Part of a small language model's weights: width 768, 6 heads of 128 (1 for keys and values).
MLP neurons of a small language model. Each row is named by its layer, matrix (up: input weights) and neuron, and shows model dimensions 272-367. Each number is 128 + 32 x the weight over its row's rms, rounded and kept within 0 to 255.
A block is one neuron, or neurons of one layer that tend to fire together. Before each block is what it responds to, as a language model described it from the Wikipedia text at the highest values.

Description: Comma after word end. Commas fused onto the last piece of a split word or plural noun mid-sentence, often in lists or before clauses, as in "puzz|les,", "wolver|ine,", "produc|er,".
L2.up887 [151  63 149 113 146  70 102 156 124 108 118  93  99 117 180  91 125 148 123 184  82  92 177 123 127 151 164 210 148 140 128 110  93 167 155  91 139 133 139  71 110 104 149  84  95 125 143 143 152 167  69  54 149 147 127 133 150 149 182 113 158 144 109 136  87 116 153 122 128 143  97 149  89 120 163 132 140 152 109 163 101 127 114 139 141 123  95  79 136 177 129  72 151 158 169 117]

Description: Coordinating and between adjectives. The word and (sometimes or) joining two adjectives before a noun, as in large and powerful, short and medium term, planned and calculated.
L5.up42 [ 72 118 164 128 144 101 171 165 128 142 118 180 146  82 121 110 136 106 135 117  90 152 234  80 115 114 106 145 149  94 134 122  49 102 114 116 129  83 153 151 131  90  67 141 150 137 128 123 105 146  98  85 119 145  82 116  70 126 117 120 138 130 113 152 167 139 135 116  90 143 128 109 115  92  39  80 129 129 151 152  74 173 150 163  82 154 113 140 157 140 111 133 129 136 139  99]
L5.up279 [124 159 237  85 146  91 150  96 119  74 180 137 126 127  89  32 110 145 155 128  84 143 132  54 150  47  86 169 117 130 174 161 113 165 132 130  59 160 160 152  93 153 115 117 117 157  79 138 142 108  77  83  99 144  64 140 102 175 132 132 167 215 136  97 138  88 123 136 122 167 149 140 100 107  68 131 130 120 100 149 141 116 100 165 146 158 142 144  27  98 114 110 106 150 135  96]
L5.up350 [ 50  80 129 158 108 111 150 188 202 117 140 167 137 158 131 128 103 131 178 131 117 170 133 146 158 135  97 228  87  55  84  95 158 123 190 101 102 170 111  59 106 142  97  80 143 139 158 126 119 130 169 121 151 137 108  93  74 153 133 125 182 165 105  83 126 116 138 160 110 123 166 153 141  68 111 133 127 132 117 171 127 112 113 170 157 135 118 103 156 122 115 108 156 188 129 105]
L5.up622 [150 116 157 123 144 107 195 141 152 129 118 149 164 145 122  99 111 120 150 117 100  98 133  85 148  65 117 181 152 117 171 120 128 133 139  54 165 159 145  78 118 158 126 106 100 138 120 162 162 133 163 101  98 103  97 142 136  85 173 110 197 147 122 112 155 128 158 102 126 126 139 127 142 150 114 153 109 221  94 113 124 136 102 165 153  89 171 155 153 107 127 148 144  95 128 148]
L5.up1000 [154 133 151 119 101 125 176 101  97 146 141 147  90 103 133 111 191 129  61 103 148 147 128 122 182 163 150 158  99 146 124  72 112 176  82 186 109 139 110 127 130 127 163 123  77 183  94 117 105 141 158 132 117 173 120  89 124 124 153 134 154 138  61 116 131 145 130 125 143 106 168 165  98 124 136 165 130 158 153 175 181 172 132 157 126 132 102 113  67 143 132  70 129 116 110 102]
L5.up1366 [146 121 145 106 146 168 104 163 183 117  79 111 192 153  93  81 115 169 107 107 132 118 130 127 157 105 125 139 185 163 151  63 128 151 186 119 133 128  73 105  98  60 158 188 149  99 156  93 113 151  72 129  98 167  62 165 182 120 152 165 142 143  65  77  95 194  89 128 161  35 197 167 128 172 144 157  94 168 118 104 110  59 157 130 139 132 103 124 198 109  94 100 141  93 147 126]
L5.up1393 [112 112 129 117 179  98 126  87 120 112 160 108  89 137 104 130  71  80 182 160 133 106 137 101 178  80 119  99 124 121 104 123 107 128  91  88  67 145 110 140 123 131 125  77  79 133  79 173  93 124  82 125 124  78 140  74  76 166 146 168 163 145 119 189 145 115 103 160 142 128  68 161 146 112 153 139 188 121 107 232 133  82 110 163 141 159 100  91  48 110 111 180 108 137 158 127]
L5.up1844 [169 145 160  96 153 154 155 118 111 160 138 174 100 114  71 108 123  95 116 173 164 173 150  86 197 124 151 133  89  82 104 125 118 110 172 153 127 171 139 110 108 149 117  90 203 131 126 148  85 121 115 104 102 125 132 113 125 123  90 140 179 178 110 147 172 109  85 189 180 130 139 113 166  96 146  98 114 120 189  76 135 115 123 188  37 182 127 160 122 162  85 171 126 141 126 145]
L5.up2154 [100 100 137 147 122 197 129 121 158 102 158 138 126  76 153  92 140 188 133  79 119 139 151 107  67 112 121 129  86  87 110 122 156 145 101 111 132 135  81 187  54 121  93  83 107 174 117 143 110 153 179  84 100 133 131 164 123 149 112  94 157 133 110  81 190 151 128 139  83 119 119  68  67  91 110 129 119 136 145 105 120 147 127 212 106 126 141 103 137 181 160 121 146 108 166 120]
L5.up2273 [110 182 117  78 127 147 109  86 160 165 170  94 174 157 175 130  89 187 120 130 119 147 146  96 182 106 124 119 104 170 139 112 136 156  86 116 141 185 130  30 125  55 174 152 113 147 121 183 151 141 163  61 134 136 125 152 105 103 124  92 132 116 192 116 175 159 131 129  90  87 171 141 122 150 138 132 131 154 141 156 108 112 115 141 106 135 163 122 124 142 115 135 142 145 106 171]
L5.up2315 [122  83 104 166 120 135 136 126 128 164 125  60 106  90 104 112 149 172 109 160 102 176 178 103  94 127  90 126 106  89  93 111 135 119 109  95 117  86  87 154 118 138 165  97 126 132 109 119 161 125 140  58 103 122  76 176 125  70 150  35 155 103 153 114 145 132 136 166  71 141 146 196 161 117 152  96 142 200 119 134 125 114 114 145  83 143 133 153 130 112 160 155 151 107  76 113]
L5.up2414 [106  84 188 120 140 124 137 105 128 134 149  83 125 123 120  94 114 157 104 146  88 123 202 148 134 174 122 194 125 139 140 131 124 156 175 117 107 166 150  79  89  98 125 110  61 154 164 143 103 168 110  73 184 138 134 152  48 121 113 102 171 161 122 128 167 135 157 161 106 154 112 112 137 109 133  92 113 149 176 157 144 120  79 170 146 105 145 112 107  97 129 156 170  97 139 125]
L5.up2462 [ 94  95 165 181 127 178 199 112 131  98 142  97 171 111 117  92 105 190  86 169 128 115  94 148 151 139 164 132 160 135 102 147 185 132 160 194 154 132  46 128 149 119 146  95 126 172 154 125 152 144 167 148 107 111 135 141 131  95 126 138 161  77 139 103 144 109 154 115  39 154  99 180 116 120 148 153 127 154 164 145 139 119 157 149 129 121 137 137  97  82 145 177 140  64  67 114]
L5.up2600 [102 102 108 140 131 127 139 165 117 133 120 157 125 115 109  89  92  94 167 101 125  95 192  67 157  98 137 176 150 107 118 125 113 130 140 119 161 151 163  79 142 100 139 114 124 164 142 130 141 140 118 138  60 127 128 187 174  38 180  30 131 125 186  82 160  92 148 151 141 108 162 142 108  80 103 132 108 109 143 112 166 108 130 131 130 143 112 142 107  72 128 147 127  80 130  65]
L5.up2643 [117  96  83 156 111  63 120 169 132 165  86 118 190 123 109 120  76 140 132 181 157 155 114 128  58  87 104 147  90 112 123 230 170  86 130  77 143 129 134 168  41 138  95 101  79 160 145 120 146 127 126 148 162 144 177 110  94 182 111 142 139 149 126 117 164 128 144  70  95 152  77 151 139  72 132  77 111 129 163  87 103  81 130 121 100 142  99 167 195 161 173 122 103 211 136  97]
L5.up2895 [128  47  95 166 101 130 167 151 143 138 156  61 114  83  76 112 103 169 129 118 150  92 127 139 166 133  90 188  71 124 146 122 152 125 150 106 143 138 115  82  99 132 134  70 148 179 160 111 109 175 135 124  38 113  43 143 124  42 154 109 158 109 174 148 138  99  83 156 100  99 194 164 106 132  66  87 103 184 104 156 123  96 173 143 177 100 157  78 164 141 113 127 155 134  94 158]

Description: Middle of fixed phrases. Connecting tokens inside set multiword expressions, such as than in more than, × in 4×400 relay, and of/or in Secretary of State or two or more; also mid-word pieces of names.
L2.up2616 [124  72  59 115  76 141 147 163 246 133 119 122 133 122 131  94 124  88 123 132 151 102 169  99 108 141 153 193 149 109 171 121 137 149  92 109 128 117 113 111 101 103  86  70 120 126 140 144 106  98  73 128 131 111  89 154 138  91 112  98 163 104 112  62 149 144 124  77 143  82 147 147 186 129 165 138  99 136 155 125 110  59 144 154 160 158 106 105 125  79 182  92 134 119 116  86]

Description: Paragraph-end line breaks. Fires on the line break right after a paragraph's closing period, or on closing == heading marks and table-row pipes, before a new paragraph or section.
L4.up2136 [184  62 158 133  98 100 109 171 118  26 164  76 145 120 169 141 139 141 107 159  32  72 195 195 155  82 128 190 106 142 153 114 151 141 176 120 137 139 126 150 140  84  67 190 121 201 139 146 103 140 115 124 100 143 186 175 147 174 133 116 171 130 114 179 144  44 126 127 116  97 120 109 122 122 106 106 178 151 160 101  65  94  80 149 128 150 167 162  43  70  84 161 155  87 204 144]
L4.up2639 [162 118 170 136 168 165 118  83 122 121  94 125 123  66 170  83 114 131 159 157  80 102 157 144  79 134 109 109  70 151  88 109  82 157 146 129 109 111 152  70 105 104 104 150  64 146 137 130 183 100 109  59 102 169 133 143 188 120  99 110 169 134 172 140 152  80 167 104  76 155 147 125 125 121 111 103 209 190 150  90  93  96  93 138  51 114 121 187 105 134  75 185  66 140 185 103]
L4.up2663 [152 145 124 124 161 153 140  60 141 173 113 166 167 145 164 148 103 144 136 116  79  94 111 184 125 132 129 150  95 143 112 176 107 134 103 136 146 109 142  94 113 106 136 166 105 140 146 140 146 125 140  67 136 162 130 136 127 132 110 133 162 106 197 125 136  75 182 131  91 127 165 113 111 155 130 137 199 150 166 102 124  83 126 141 121 109 112 128 128 123  60 168  72 121 170  73]
L4.up2779 [103 132 123 144 113 138 136  75 128 134 124 120 156 138 131  91 114 156 155 107  80  92 138 121 173 138  74 136 109 164 128 125 104 125 219 101 121 150 170 134 161 165 126 105  83 159 121 133  86 155 137 105  88 116 201 144 104 153  92 106 174 120 131  85 145 108 173 110  76 201 156  79  78 141 152  98 186 149 138 160  86  86  95 154  95 117  96 146 114 118  82 202 151 148 167 176]

Description: Item-closing punctuation. Commas, semicolons or closing parentheses right after the last piece of a multi-token name or noun in lists and appositives, such as Pin-on, lawy-er, business-es.
L2.up289 [126 132 159 178 190 217 130 132 116  77 140 133 132 171 115 103 133 162 143 173 116 121 144 171 133 105 161 121  61 132 127  85  81 130  63 197 138 108  97 103 152  82 109 175 140 149 151 146  68 144 121 115 151 156 120  77 139 110 131 184 157 123 147 161 161 121 114 130 129 110  91 115 102 119 157 164 117 158 131 172  83 140  86 107 162  66 104 122 121 128 159  89 116 111 192 134]

Description: List separators and paragraph ends. Commas (and some "and"s) closing an item in a mid-sentence list, like documentaries, / installation, / verbs,; also line breaks after a paragraph's final sentence.
L5.up197 [133 119 116 160 247 120 142 155 135 173 112 166 191 156 143 127 134 122  71 137 111 105 192 140 138  87 169 162 118 149 156 120 197 162 137 139 106 119  68 143 135 146 126  67 162 152 119 183 140 109 136 158  84 123 192 136  69  65 197 148 132 124  56 108 135 138 139 192 168 110 117 182 113 128 134 165 146 116 152 128  77 144 114 123 141 129  70 162 114  78 108 170 135 121  93 182]
L5.up248 [133 115 182 129 134 100 116  31 116  65 143  89 147 133 115 138 125  87 140 117 104  73 119 177 113  86  79  48  66 143 144  35  60  85 148 106 142 115 130 103 102 144 125 131 124 127 136 201 113 129 112 125 140 126 111 115 127 145 102 153 174 107 140 172 129 132 191 144 188 121 114 122 135 155 109  74 182 128 142 146  79 143  84 140 102 153 143 171  79 173 108 167  70 126 150 127]
L5.up385 [151 130 118 151 183 134  77 104 195  96 139  88 111 136 126 158 112 125 117 168 152 176 133  83 130 122  58 158 135 118 160  80 117 127 147 146  47 138 189  60 154 136 152 128 118 107  95  86 156  92  86 110 105 105  91  77 111  89 129 118 118  85 130  73 155 135 146  84 173  96 107 110 151 111 145 124 153 126 109 149 127 180  87 120 140 131 154 124 157  76 153  66 214 114 182 205]
L5.up586 [115 117 150 111 148  79 143  76 101 174 134 152 143 130 137  68 106 137 179 179  62 162 163 141 213  95 126 106 129 125 146 125 120  82 165 146 113 192 175 100  86 144 108 150 119 164 172 167 142 110  91  92 112 163  68 105 126  86 122  71 120 141 201 162  99 130 138 137 111 143 151 174 140 133 115 120 148  98 143 163 167 142 135 153 130  94 107 121 118 140 147  98 137 152 179 114]
L5.up754 [157 120 120 111 146 111  90 154 160 172 137 220 124 106 113  50 168 120 141 128 136 118 116 115 175 155  93 131 119 158 147  99 147 159 178 131 119 187 107 109  38 144 180 151 143  98 153 150 139 109 113  95 110 204 126 155 131  69  93  90 132 124 144 148 208 142 121 168 108  63 122 154  96 127 161 103 112 148 117 163 158 172 154 115 133 129  97  90 121  97 149 120  73 149  92 102]
L5.up1062 [114 111 135 135 135 141 146 126 100 157 150 142 112  96 125 137 125 126 206 120 116 161 188 115 161 134 131 107 179 119 123  90  99 139 104 215 128 116 210 195  95 192 160 148 150 146 131  93 159 102 124 148 114  69 123 119  79 156 113 148 134 159  85 162  89 117 116 116 130 136 176 106 133 162 134  94 144 165  86 172 147 127 117 201 151  69  91  77 101 105 150  68 152 168 150 115]
L5.up1190 [129 119 181  80  97 107  98  94 131 184 128 161 126 148 132 130 137 154 154 144 132  90 137 158 133 117 135 149 104 125 101  81  81 123 209 136  95 140 150  90 143 128 134 106 103 124 128 144 110 159 143  78 113 150 192 149 132 108 123 154 178 133 176 175 133  98 124 119  28 153 129  99 109 114 107  85 217 161 130 131 107 113 133 148 123 135 164 131  73 111  59 160 103  80 155  86]
L5.up1382 [160 147 110 174 132 153 117 114 141 129 145 155 138 116 103  95  79 169 140 193  81 129 169  94 172 117 102 122 130 119 123  80 106 159 130 117 109 170 134  54 147  73 145 169 141 152 158 173 114 133 139 147  89 143 180  70  55  84 125 118 127 145 196 166 132 132 104 171 121 127 135 130  88 202 150  98 121 146 138 151  86 166  36 170 129  80 147 148 126 104 139 104 170 105 158 135]
L5.up1465 [144  95 126 101  61  74 112  97 151 125 144 111 101 115 127 152 119 197 126 165  97 109 185  70  70 148 155 156 132 116  94 145  79  99 157  82 142 125 167 132 132 105 112 142  62  70 142 163 114 149 109 110 101 136 125 113 141 149 115 102 195 126 202 166 140  70 153 119  31 156  99 110  98 119 107  94 165 197 114 167 135  84 136 151  85 180 172 102  65 127 134 121 163  93 124 100]
L5.up1579 [128 128 105 133 124  81 140 173 171 163 196  98 131 173 107 145 126 160 122 145  88 145 121 115 129 106 137 147 123 122 109 144  65  54 130 151 117 118  87 134  78  96 129  54 135 157 139 117 170 141  61 106 116  88 171 120  81 109 130 161 127 143 155 136 120 144 213 124 176 163 113 185 126 124 128 115 115 147 186  86 122 129  88 132 121 135  48 182  96 154 106 115 102 120 134 125]
L5.up1746 [122 168  63 103 101 113 199 145  95  82 193 181 159 158 146 203  43 128 169 114 117 135 128 165 111 125 159 152 115  49 121 134 156 134 144 124 139 116 183  77 124 111  81 110 107 129 127 148 114 175 128 178 156 127  83 117 178 114 123 139 138 170 137 115  91 169 118 183 114 142 135 130 106 118 104 108  79 117 196 173 138 153 154 156 175 112 122 162 157 130  97 150 141 158 195 139]
L5.up2158 [ 82  78 162 129 172 168 118 139  67 165 140 112 145 161 183 128  83 141 164 160 165 125 141 138 103 120 168 104 106  81 128 127 144 132 123 185  82 138  80 105 127 146  72 125 145 113 107 177 162 160 141 148 114 132 195 105 139 106 128 126 139 112 165 145 126 105 130 139 129 151  89 175  71 138 110 157 114 215 156 155 124 139 103 141 124 136 125  74 141  70 181 139 156 194 113 123]
L5.up2353 [138  95 147 160 123  71 147 110  89 138 109 129  82 156 127  85 153  95 215 122  76 146 145 153 180 118 145 140  93 112 140 129 136 106  91  72  90 169 192 178  74 130 150 121 100 161 183 129 146 133 137  67 121  45 117 148  98  67 128 157 148 100 105  98 151 133 116 167  94 106 134 140 107 118 144 174 200 106 142  88 179  81 168 147 165  81 115  98  98 165 138 152 142 132 109 130]
L5.up2376 [103 143 177 109 142  78 165  92 160 125 128 156 122 125 149 135 127 142 114 136 132  93  85 168 179 105 155 135 135  90  82  88 139 115 129 126 171  91  52 126 126 115 151  23 157 136 133 119 122 189 101  60 107  97 125 130  86  60 123 142 159 143 144 129 162 133  82 139 123 155 163 133 137 169 119 110 149 104 165 125 103  87  92 136 134 119 111  95  56 138 133  77 126 146 108 202]
L5.up2446 [107 107 144  99 120  83  98  77 118 126  83 112  99 155  71  87 104 132 113  96  59  99 202 137 145 148 129 112 153 114 122 126  76 164 211  80  58 158 177 102 163 119 138 114 112 140 132 116 170 134 110 122  56 158 194  70 139  91  79 149 220 148 183 165 152  45  94 127 151  92 133 105 116 116 156 128 211 131 144 137 111 123 132 124 116 115 148 107  20 152 111 146  83 160 124 182]
L5.up2579 [111 110  63 101 116 179 150 148 193  63 143  66  82 110 182 127 159 120 152 118 138 131 166  96  99 170 159 138 105 128  70 142 123 141 139  78  87 122 121  90 150 166 167  25 123 162 144 123  79 137 129 132 147 138 127 190 123 106 155 120 148 187  99 127 144 160 139  82 140  89 166 171 101 133 142 137 198  87 142 126 168  67 145 114 154 110 127 117 128 157 142  42 124 118 165 144]

Description: Clause-ending commas. Commas, semicolons or word-final pieces with a fused comma that close a long clause before another clause continues, e.g. "safety,", "record,", "atmosphere,".
L5.up149 [117  84 152 116 131 156 167 122 114 171  89 133 164  43 148 149 174 129  84 127 121  98 157 148 121 144 124 100 138 148 136  58 154 122 171 125 146 169 128 102 128 154 113  88  86 155  96 154 150 151 138 149 119 159 113 122 131 137 141  75 156 175 117  68 147 123 171 147 108  94 122 133 111 114 127 117 165 151 196 105 151 136 170 144 118 117 116 126 129  98 147 122 152  59 130 151]
L5.up223 [139 105  84  81 156 142 133 128 127  83 127 110 148 137 131 146 137 145 129 161 113  98 146 179  77 139 124 165 172 112 115 118  79 144 178 124  99 124 153 179 128 164 143 124  65 145 112 128 172 185 145 122 158 113 127 159 147 117 168  73 129 132 103 113 134 104 182 113  52 167 107 116 110 122 176 163 170 136 190 152 150  94 151 128 133 136  51 133 174 113 116 155  96 117 140  99]
L5.up238 [154 155 118 136 105 142  84  86 125 101 132  90 133 179 107  88 153 204  69 133 144 155 195 139 192 177 162 188 140 131 108  95 129 107 102 154 180 151 141 195 110  65 151 157 108 166 127 153 109 187 157 102 183 148  78 118 168 118 137  55 132 130 114 119 142 198  76 182  69 153 131 140 129 125 104 139  84 132 117 104 107 121 140 137 102 118 107 104 141 140 120 102 141  58 121 127]
L5.up257 [115 119 111 185 149 158 145 158 164 130 113 134 158 141 130 143 112 113 150 199 111 130  87 188  76 150 150 114  89 102 145 114 135 103  97 167 112 139 139 149 114  95 164 132 137 150 143 121 172 170 146 138 157 117 145 154 164  76 107 178 182 119 171 106 137 124 217 122  54 118 153 121 107 144 118  75 125 209  97 118  95 125 141 135 199 122  58 232 158 181 102 162  99 117 162 172]
L5.up437 [ 95 115 176 142 167  71 125  78 122  77 152  58 152 156  86 123 156 116 168 147  92  87 177 165 141 123 142 160 113 130  97  87 102  70 143 161  72 140 159 126 137 160 108 111  58 107 148 125 148 168 144 107 153 157  92 107 118 167 168 135 146 141 137  98 161 117 131 206 128 116 133 160 168 158 128 165 172 103 131 126 102 146 133 136 141 109 110  49 109 107 146 137 174  88 167 100]
L5.up558 [121  98  96 110 158 187 173 123 151 102 123  99 134  95 127 128 111 138 137  67  74 123 240 105 142  87 101 183 196 146 119 126 152 145 171 140 142 160 114  72 128 175 141 113 148  95 145 135 156 157 129 160 106 154 154 152 148 171 178 104 105 155 208 121 151  60 148 139 135 115 133 130 101 150  96 112 120 195 186 170 108 152 155 155  57  99 153 159 167 126  95 141  98  76  90 170]
L5.up782 [143  99 173  68 170 176 159  77 157  91  83  90 112 167 166 139 167 107 146 132 123 102 102 123 192 139 127 130 157  98 123 152 122 101 144 155  65  96 163 217 121 182  79 106  59 155 117 102 163 101  98 172 133 132 204 112 120 155 137 156 136 158 139 111 166 165 161 113  79 136  67  87  71 131 133  94 186 137 176 185 125 182  70 106 117 100  60 165 138 156 127 198  60 136 188 203]
L5.up870 [164  94 159 126 127 133 119 141 134  62  86  32 135 104 173 117 139 146 113 131 122 105 124 137  69  93 130 175 165  95 123 143  23 111 198  97 122 114 135 165  88 166 149 219 113 137 102 129 150 178 135 112 121 146 102 114 132 106  87 179 113 139 144 139 182 105 161  82 118 115 120  85 109 103  99 170 127 158 122 149 140 131 129 135 101 198 114 138 143 161 149 161 102 139 104  87]
L5.up1578 [180  90 144 104 184 130 148 129 140 121 132  87 129 105 198 126 138 141 111 139  91  91 160 147 107 117 164 182 167 108 185  46  98 115 174 161 127 135 118 140 141 121 104 170  76  84 154 131 174 147 145 108 157 148 153 108 177 190 198  92 129 121 111 149 163 126 201 118 124 162 116 114 117 114 153 196 149 167  82 134 132 136 127 103 148 142  70 125  89 125 162 133 146 177 177  61]
L5.up2361 [138 122 195 142 138 123 137 130  90  66 121 136  98 138 119  92 105 106 178 139  86  97 159  94 101 128 136 187 137 170 111  97  75 123 184  88 149 124 162  98 118 130 196 117  99 104 127 137 151 198 133 135 120 178 122 167 124 102 147 122 173 124 160 179 110 104 144 131  51  85 183 123 128 174 102 108 171 117 156 122 126 132 156 135 152 169 110 108 111 150 102 142 122 146 100 153]
L5.up2364 [141 112 163 147 192 172 102 120 114 123 101 103 118 112 157 125 133 169 114 159 133 120 228 154 125 127 136 146 153 143 115  70  72 118 141 158  57 132 142 124 144 160 142 135  81 135 126 127 156 174 116 137 161 176 114 150 136 148 142 125 161 175 144 120 154 116 150  95  52 105 101  71 141 116  87 113 119 169 149 138  95 125  77 111 122 178 137  90 105 140 129 104 147 137 164 147]
L5.up2405 [135 117 134  70 119 194  93  89 142 152 142 121 173  89 141 178 156 106 107  94 113  81 120 163 142 128 142 149 144 144 104 139 116  86 142  57 109 129  96 130 112 143 148 137 160 148 144 101 146 117 124 115 136  65 135 221 139 135  95 121 124  71  62 123 143 162  95 102 123 159 142  96  54 155 146  93  95 163 132 144 137 119 174 170 164 118 115  87 151  86 118  76 161 208 163 182]
L5.up2541 [141 120 156 173 200  95 128 142  56 129 108  49 144 173  68 117  89 117 132 214 144 118 124 184 123 138 160 154 111 139 119  86  92 139 206 155  23 144 126 157 150 120 129 152 146 152 143 138 177 200 150  95 153 127 105  82 129 166 116 176 138 105 161 126 225 143 141 106 134 115  62  95 119  99 174 166 136 123 120  93  62 157  83 129 128 195  66 128  84 192 212 130 121 132 157  94]
L5.up2554 [108 132 145  82 102 111 127 111 133 137 155  49 159 127 147 147 127 162 175 136 144 105 135 114 156 199 131 147 170 123  78  75 113 189 180  68  85 140 145  58 149 130 154 107 113 181 116  91 198 146 125 137 158 164 117 130 121 171 155  98 162 132 141  93 130 116 112 124  68  94 137 170 105 123  90 135 186 171 104 116  62 171  76 129  98 128 134 124 159  91 118 110 138 139 132 109]
L5.up2936 [153  84 187 131 137  84 156 102 169 169 108 107 139 181 153  88 106 120 139 157 139 100 158 118  67  80 150 138 155 161 145 118  86  96 124 159 108 162 178 158 128  98 139  61 162 142 111 142 134 188 145  69  84  78 126 167 161 133 100 109 134 179 136 167 147 122 123  95 162 182 149 181  72 162  69 116 135 116 104  81 141 134 123 127  74  98  57 130 117 114 108 177 102  95 105 194]
L5.up2950 [111  96 102 111 154 104 156 158 142 143 162 124 157 142 159 127 139 159  96 141 144  72 150 195 105 126 156 220 156  97 178  99 111 158 145 151 130 117 112  89 125 158 111 111  79 116 173 144 152 122 149  96 171 177 150  89 136 124  94 141 168 102 198 155 152 118 130  82  85  98 134 122  90 171 126 128 161 125 134 125 122  90 107  86 115 149 156  95 162 126 133  98 141 122 155 105]

Description: Coordinated modifier conjunction. Mostly "and"/"or" joining two adjectives or ordinals after an article, awaiting a noun, e.g. "first and second", "free and open-source", "short and medium term".
L4.up1165 [107 109 193 131 118  78 139 120 113 213 164 138 172  97  90 152 165 179 134 133  82 141 202 117 124 133 133 207  98 102 142 140 157 142 139 153 118 177 117  85 115 118 114 157  98 122 124 172 143 126 111 106 151 128 125  80 115 155 134  75 170 140 163 168 157 132 153 166 106 141 141 165  94 124  72 140  94 181 126 154 150 143 121 172 123 171 140  99 127  81 136 114 126  87 106  88]
L4.up1605 [190 137 165 156 138  93 146 141 125 112 130 108 122 120 168 153 199 183  86 130 105 101 122 158 112 132 144 106  92 123  79  99 112 122 128 137 139  92 118  78 128 117 146 131 119 188 171 172 134 148 112  92  67 188 147 148  94  98 157 114 160 144 119 182 134 148 107 197  88 105 134 168 109  99 100 117  91 170  83 144 122 172 162 128 177 146 161 141 158 140  93 116 150 150 135 174]
L4.up2219 [108 117 136 164 150 146 109 160 176 153 116  85 151 101 138 108 118 183 155 110 114  73 158  59 152 114 118 123 112 130 123 128  88 155 137 104 146 134 155 105 103 101 100 145  69 152 135 130 107 147  64  49  93 104 135 148  99 121 127 141 159 110  82 135 123 151 179 145 103 119 141 162 201 145 132 102  89 128 107 124 133 155 114 159 143 147 182  85 143 156 109 147 112 157 107 106]
L4.up2447 [141  95 142 107 136 110 167 129 130 174 121 136 140  65 115  82 135 138 122  88 141 131 139  66 161  73  53 158 145 129 121 161 149 157  89 121 131 161 109 105 127 136  68  98 105 141 132 130 132 131 112  89 114 118  50 122 104  96 173 108 162 107 124  21 152 120  92 155 172  94 187 124 116 130 139 115 129 127 121 135 149  99 112 140  96 139 123 138 100  71 157 101 175  70  82 160]

Description: Phrase-ending commas. Commas, often fused to a word ending such as s, or es,, and verbs like proposed or began right after a noun phrase subject, e.g. "plan proposed", "instruments,".
L4.up209 [127 113 102 132 147 149 148 132 133  74 144 162 136 105 121 122 134 156 140 151 130 124 164 170 105 158 159 116 117 168 135 103  79 166 137 115 163 104 111 147  77  74 137 110 123 112  87 125 194 130 126 111 160 158 156 193  96  70 134 163 142 133  50 140 167 150 135 133  43 153 131 144  75 150 108  76 199  92 150 106 131 101 114 123 158 160 134 122 162 149 149 129  96 116 102 136]
L4.up634 [131  90 101 124 127 133 138 119 138  71 184 149 205 112 151 138 149 197 103 221  93  52 182  88 109  67 147 139 171 124 164  83 162 161 135 172 134 123 170 183 119 161  52 130 126 142 131 131 127  94 102 125 155 132 168 104 126 122 182 185 119 161  85 127 118 119 122 119 154  85  91  97 142 133 143 135 173 158 134 163  97 139 134 114 165 173 138  51 113 123 114 173 118  76 169 121]
L4.up2228 [113 105 137 105 116 139 101 151  91 130 190  97 209 190 227 143 112 175  93 100 100 149 166 154 109 182 158 151 165 122 191 128  84 111 128 136 122 138 129 119  70 119 144 120 211 169 120 139  80 148 138 109 156 155 130 117 191 129  89 133 168 110 115 159 190 158 136  90 103 148 144 186 101 161 136 175 172 134  89 127 131 153 129 136  91 129  98 169 139 161 147  95 141 159 136 172]
L4.up2427 [ 99  57 146 124 158 111 121  42 103 177 123 112 143 175 158 151 134 161  76 169 110  94 187 138  95  96 158 182 137  88 148 104 117 105 104 134  86  87 156 122 152 148 103  55 146 111 122 113  98 150  90 157 138 176 126 123 120 134  81  79 153 158 115 129 132 117 151 123 133  75 113 179 143  83 112 128 162 119 110 179  46 179 169 133 123 132 168 102 144 159 108  79  85 152 109 172]